config.toml
n_layer = 21
d_model = 384
n_head = 6
n_kv_head = 6
head_dim = 64
d_mlp = 1536
vocab_size = 4157
activation = "tanh_gelu"
norm = "layernorm"
norm_place = "pre"
norm_eps = 1e-05
positions = "learned"
qk_norm = false
attn_scale = 0.125
bias = "all"
tie_embeddings = true
parallel_block = false
init = "normal"
init_std_qkv = 0.0226
init_std_o = 0.00349
init_std_up = 0.0226
init_std_down = 0.00174
optimizer = "muon_variant"
lr = 0.0115
lr_mult_o = 1.6
lr_mult_down = 3.0
beta1 = 0.95
lr_head = 0.00636
grad_clip = 1.0
warmup_steps = 200
schedule = "wsd"
decay_fraction = 0.565
decay_shape = "linear"
final_lr_fraction = 0.1
batch_tokens = [65536, 131072, 196608]
seq_len = 512
doc_mask = false
train_tokens = 825200000
steps = 6624
dataset = "wikipedia_en"
MLP neurons of a small language model. Each row is named by its layer, matrix (up: input weights) and neuron, and shows model dimensions 32-159. Each number is 50 + 10 x the weight over its row's rms, rounded and kept within 0 to 99.
Before each neuron's rows, "fires after" lists the tokens most often just before its 100 highest values on Wikipedia text that the model never trained on.

fires after: " ", " (", "-", "–"
L4.up147:56 35 49 46 50 62 43 47 41 57 47 48 54 65 53 44 38 50 43 50 58 42 38 38 38 50 43 54 64 46 48 66 60 39 40 51 42 34 48 49 39 40 49 54 54 39 41 58 62 45 34 46 42 36 30 29 56 61 59 40 74 42 49 53 43 55 54 32 42 45 39 50 51 49 56 50 60 63 52 41 52 52 55 63 64 65 53 59 61 46 47 53 43 51 47 53 49 49 36 35 65 54 74 42 37 56 50 41 59 65 47 61 46 46 47 56 58 41 42 50 26 64 60 59 42 55 60 59

fires after: "-", " (", " \"", "/"
L4.up523:52 32 52 51 45 64 39 46 38 50 52 48 45 55 49 54 39 53 43 50 73 53 55 68 50 37 53 60 50 55 55 53 62 52 48 56 59 58 52 36 43 57 55 40 55 43 51 40 66 39 45 30 65 47 49 53 60 59 51 62 55 62 44 45 59 48 43 45 60 51 41 47 67 49 50 50 42 57 54 62 41 44 61 61 64 51 51 47 64 29 47 57 47 51 28 25 35 31 32 38 55 31 47 62 43 52 42 41 50 52 66 53 54 62 60 49 69 53 34 47 46 39 61 38 44 60 54 31

fires after: " ", " (", " \"", " P", " Th"
L4.up1117:48 61 51 38 51 58 49 54 57 47 48 44 46 63 61 33 43 60 43 45 39 57 39 46 45 53 41 35 61 42 31 35 50 54 46 54 50 52 41 42 58 51 55 40 37 43 43 48 49 47 52 57 56 50 44 46 53 45 32 47 79 56 49 48 33 57 51 51 52 61 38 57 39 48 67 28 50 59 52 65 48 50 64 67 50 75 45 37 53 33 53 65 59 36 59 44 55 62 37 42 61 38 62 52 34 46 43 50 49 54 45 51 51 52 27 71 45 46 33 45 41 58 62 73 58 47 62 65

fires after: "5", "6", "7", "3", "4", "8"
L13.up1293:83 46 36 58 51 52 68 55 66 46 54 39 38 49 51 46 53 53 48 48 52 43 71 43 41 52 38 59 47 51 55 71 19 38 49 40 45 63 40 61 52 42 44 45 33 49 42 50 44 49 43 42 47 57 43 53 40 50 52 43 41 58 58 68 40 56 54 41 50 52 35 43 42 37 73 53 46 48 64 47 49 41 50 61 56 50 47 43 50 32 50 46 67 46 66 55 60 43 46 46 54 21 56 38 54 53 52 49 55 45 45 39 76 68 58 40 45 39 48 59 53 39 48 30 43 61 50 33

fires after: " (", " ", "—", " \"", "\n", "C"
L4.up700:62 60 44 45 54 59 63 56 41 58 67 44 54 48 52 43 44 38 50 39 48 50 43 36 52 45 41 54 47 59 53 57 61 62 69 48 51 38 40 49 41 52 44 53 54 44 22 50 62 42 43 48 46 59 54 46 68 49 56 43 83 69 52 40 52 53 51 36 44 63 57 39 39 63 72 45 35 63 43 82 60 47 63 57 63 55 45 65 45 61 59 54 54 56 34 40 57 42 46 40 74 49 50 50 41 58 46 55 57 58 55 50 56 50 42 45 34 44 46 46 34 34 60 48 64 59 60 49

fires after: " g", " m", "b", " G", " dif", " Or"
L4.up597:34 40 48 47 55 51 50 63 59 67 40 53 27 48 53 55 39 61 53 31 51 50 37 60 55 62 41 48 40 56 56 59 54 59 52 46 43 57 48 54 54 40 51 45 26 42 43 46 40 63 63 69 43 34 26 54 63 25 51 58 62 48 50 49 49 36 55 61 47 60 41 32 38 65 66 43 34 48 37 39 47 49 34 49 40 46 60 54 54 47 45 63 46 58 42 58 52 51 46 45 65 51 50 54 55 43 55 60 40 56 53 53 49 52 47 59 44 38 41 58 31 59 39 71 58 38 55 44

fires after: " ", ";", " (", "3", " |", "\n"
L4.up1017:42 60 40 65 64 67 50 48 34 51 56 44 55 47 53 57 27 53 46 25 57 54 66 37 40 50 34 50 44 33 29 59 46 49 61 51 51 47 52 55 51 44 45 52 52 61 44 53 56 44 45 64 50 51 63 50 59 49 64 62 49 51 54 69 53 43 66 44 51 51 45 54 42 48 48 50 31 50 46 53 49 52 82 77 53 46 66 53 47 47 50 71 31 29 35 42 57 50 55 45 45 54 56 43 44 69 43 44 51 66 69 51 53 59 47 47 42 47 61 32 57 41 59 44 41 64 46 31

fires after: " K", " V", " Ch", " M", "K", " Sh"
L4.up158:36 53 43 55 47 54 59 75 35 36 52 53 48 40 62 52 46 66 44 54 52 54 72 44 55 63 51 55 41 43 49 51 59 49 57 46 41 50 29 55 48 36 48 45 41 47 41 53 52 51 42 56 47 56 35 55 58 43 49 30 46 49 54 48 34 58 32 57 48 57 56 54 38 54 32 50 62 70 32 55 40 50 38 38 52 53 57 70 59 50 29 33 53 55 57 48 50 37 54 54 50 39 63 19 43 47 72 56 45 42 54 55 71 52 62 63 46 42 43 52 58 37 38 65 45 60 52 53

fires after: " G", " Am", " p", " P", " g"
L4.up811:44 64 61 48 62 49 46 69 65 59 44 40 46 56 38 55 26 67 50 55 59 62 40 51 55 52 56 37 43 56 52 47 51 50 66 41 46 61 54 63 34 50 26 44 33 60 48 50 58 52 41 49 57 48 35 55 53 46 59 46 61 51 53 55 36 42 36 47 61 41 49 57 66 43 39 55 42 44 52 63 59 37 51 52 48 36 55 64 51 47 64 42 37 65 41 41 57 36 45 66 55 52 50 51 45 42 64 48 40 58 56 61 59 59 51 57 44 42 43 67 32 62 55 63 52 36 60 83

fires after: "-", " (", "–", " ", "—"
L4.up984:56 41 50 59 48 53 39 57 55 58 52 51 31 56 60 62 55 48 39 52 58 33 30 57 30 48 59 48 52 41 65 50 69 55 47 63 48 28 41 51 23 48 41 39 61 45 29 62 53 48 42 72 48 60 38 59 39 34 49 51 70 48 32 48 46 49 47 32 54 56 52 54 61 53 66 37 58 54 39 55 43 58 66 50 58 65 57 63 46 59 66 51 58 44 47 56 51 44 25 43 44 55 54 62 51 54 61 52 50 52 55 49 54 49 39 66 54 38 41 48 53 51 69 42 49 55 39 60

fires after: " R", " T", " Sh", " Z", " Ch", " U"
L4.up1333:50 70 40 58 66 56 43 63 46 39 41 43 35 55 40 45 54 68 44 47 47 53 64 63 51 55 44 61 42 55 55 62 41 61 54 67 70 75 60 55 50 46 52 49 51 47 39 48 40 46 46 56 42 59 45 37 27 32 50 50 43 45 42 55 33 55 51 32 49 54 48 50 45 61 54 45 56 61 40 53 44 55 43 53 57 50 46 58 51 40 57 44 45 56 51 39 60 40 46 53 43 50 40 56 45 44 59 44 50 57 63 43 65 58 53 66 52 34 48 74 49 60 51 56 48 48 42 56

fires after: "0", "3", ",", "6", "5", "9"
L15.up1395:55 58 52 68 32 48 71 70 73 75 34 49 64 47 40 40 53 50 45 53 63 54 44 48 46 24 54 40 54 50 52 50 56 39 65 39 56 62 42 50 53 57 57 55 52 61 48 41 38 60 43 49 37 53 55 57 61 46 59 63 52 29 45 37 69 46 30 46 51 49 62 45 31 53 55 38 38 43 50 48 48 64 49 42 60 70 56 68 28 64 86 52 33 68 62 52 65 43 29 31 65 33 42 58 40 43 36 57 55 58 37 56 64 50 56 45 46 47 55 48 61 53 47 53 43 53 59 48

fires after: "\n", "C", "==", " \"", " medal"
L4.up490:51 76 41 32 63 53 61 61 48 56 60 38 56 35 40 70 50 50 44 32 45 49 58 53 49 41 41 29 50 52 56 53 36 51 55 51 47 66 44 54 53 48 40 49 35 48 44 49 46 65 33 42 43 77 48 41 60 67 42 56 61 52 57 34 58 43 43 49 65 32 49 46 51 59 53 48 56 62 73 51 44 63 45 59 62 43 52 52 53 51 42 42 51 51 36 68 57 48 49 55 44 59 48 22 42 48 52 46 73 59 69 38 51 47 39 58 30 53 46 48 31 44 49 36 62 58 72 51

fires after: "0", ".", "/", "8"
L13.up1190:46 42 62 55 47 50 53 42 51 50 57 37 50 60 41 34 60 54 33 54 58 64 57 47 44 41 67 48 41 47 62 48 54 26 39 40 40 57 47 45 45 54 59 41 49 52 32 44 44 48 44 40 56 44 60 45 42 37 50 57 34 46 37 43 75 50 45 55 70 50 51 38 48 44 55 44 46 49 37 59 58 30 64 39 46 39 35 43 62 60 47 63 52 45 56 56 69 54 63 58 59 49 55 38 51 64 45 52 54 33 51 52 65 32 62 47 42 54 65 50 54 72 52 46 48 55 48 61

fires after: "6", "′", "3", "7", ":", " "
L18.up387:49 50 73 44 58 56 55 44 49 44 36 49 40 32 34 55 41 37 54 49 34 52 45 46 38 48 43 34 54 52 50 49 61 55 44 36 38 40 47 65 41 46 50 33 54 35 46 44 49 47 47 39 35 62 43 49 52 41 37 42 51 43 34 44 09 42 38 46 38 19 59 47 45 59 56 61 36 33 53 51 37 62 40 42 64 39 65 51 55 36 54 41 32 42 53 53 55 49 49 41 46 44 58 48 44 52 39 40 44 60 44 54 50 42 48 53 50 55 62 42 37 47 62 53 65 44 41 42

fires after: "9", "8", "3", "2", ".", "7"
L13.up256:54 48 56 50 44 33 55 41 52 76 56 38 71 39 45 29 56 57 43 56 58 55 66 35 56 55 57 47 44 40 60 48 32 49 54 60 35 55 53 57 57 60 54 48 51 50 47 32 39 50 19 34 71 50 64 62 53 41 48 63 50 40 48 65 49 45 52 54 56 57 59 50 35 48 67 49 41 55 56 57 56 49 44 53 61 44 69 57 44 49 66 42 54 64 36 54 59 26 44 52 55 26 47 41 39 51 27 64 40 50 50 51 56 42 47 49 57 47 62 40 47 61 32 47 57 62 44 43

fires after: " ", "1", " |", "0", "3"
L15.up90:49 33 53 49 54 56 57 41 45 30 48 27 52 53 58 31 54 54 54 43 46 41 70 56 50 55 60 40 39 55 71 40 41 52 51 53 44 41 60 59 67 58 43 52 24 42 51 53 54 56 58 55 42 60 29 49 45 63 40 56 55 56 50 27 43 40 49 46 44 55 57 45 49 62 49 47 53 53 36 42 52 50 65 47 50 52 48 45 55 64 53 39 59 44 40 49 59 59 59 54 54 38 48 57 68 45 54 74 29 46 48 52 66 44 55 36 52 46 55 35 55 43 57 33 59 54 41 41

fires after: " ", "1", "."
L15.up504:49 60 76 39 63 58 50 39 47 45 65 43 55 58 26 49 49 39 42 46 43 44 53 39 50 58 44 57 34 50 54 42 53 57 57 30 33 50 43 60 59 43 64 36 32 67 46 48 31 57 37 53 52 51 49 26 53 41 55 50 26 46 43 49 25 61 44 51 50 42 52 58 49 58 47 53 45 45 50 53 40 53 43 51 61 70 43 44 64 40 43 44 43 29 55 41 63 51 45 43 52 44 55 47 33 58 49 44 62 46 46 42 56 39 36 54 46 51 55 49 33 59 63 47 43 67 39 37

fires after: " (", "-", " \"", "op", " ext"
L4.up95:50 50 49 66 25 63 30 55 62 62 42 42 35 47 54 47 44 48 59 57 58 64 50 56 68 50 45 56 68 42 54 53 58 48 43 54 56 65 37 35 44 50 42 51 50 47 46 50 58 39 49 38 38 57 54 46 42 47 52 36 46 50 56 71 57 56 49 44 50 58 39 61 68 42 39 30 36 46 48 63 63 26 78 67 56 44 45 52 56 48 56 51 54 55 43 63 47 44 67 55 45 38 36 58 53 59 28 34 57 66 65 53 54 57 47 54 57 56 55 46 52 49 57 43 41 72 25 45

fires after: ".", " ", " |", " his", "6"
L13.up1247:49 84 62 31 49 47 57 51 67 54 45 28 50 50 35 48 52 53 47 34 44 37 54 29 24 64 49 59 44 49 59 55 56 38 53 40 50 50 69 51 61 46 39 31 39 42 61 58 66 47 52 52 49 43 36 43 51 51 41 51 57 64 47 37 37 46 54 43 54 44 38 52 61 52 48 57 63 55 43 43 49 69 47 43 59 47 32 47 63 37 34 57 52 47 37 63 47 64 24 49 52 59 46 49 54 56 48 46 40 52 41 57 60 40 47 43 51 51 60 61 45 42 55 39 69 48 48 41

fires after: "0", "5", "1", "9", "2", "/"
L13.up1518:46 53 40 63 48 41 58 68 52 63 39 33 47 34 50 42 44 46 46 68 47 38 55 51 39 55 59 47 53 55 61 42 44 58 44 67 41 52 38 54 70 40 36 52 45 42 53 49 32 43 55 42 39 54 56 55 64 46 50 67 58 42 36 48 57 50 58 51 55 56 47 54 48 42 39 54 39 35 60 48 62 45 56 54 55 49 48 52 48 56 44 57 56 55 60 58 49 32 50 70 49 22 44 44 52 54 46 52 49 49 37 60 74 50 61 44 55 47 76 71 45 54 52 38 46 64 43 46

fires after: " ", ".", " $", "3", "1", "2"
L15.up1406:59 37 36 41 31 46 52 42 40 60 64 38 44 32 46 54 56 47 60 37 59 53 22 38 38 44 56 75 53 45 60 50 24 40 53 33 42 47 68 53 51 61 37 50 53 41 71 57 51 52 65 42 40 41 48 39 48 42 36 61 55 42 44 46 68 42 56 42 65 38 22 38 38 39 43 48 41 47 45 58 50 43 40 69 50 59 47 53 49 34 58 51 41 68 33 70 41 47 41 30 87 40 43 58 48 55 38 48 54 56 41 40 62 62 47 50 41 34 51 65 25 41 41 38 57 66 56 38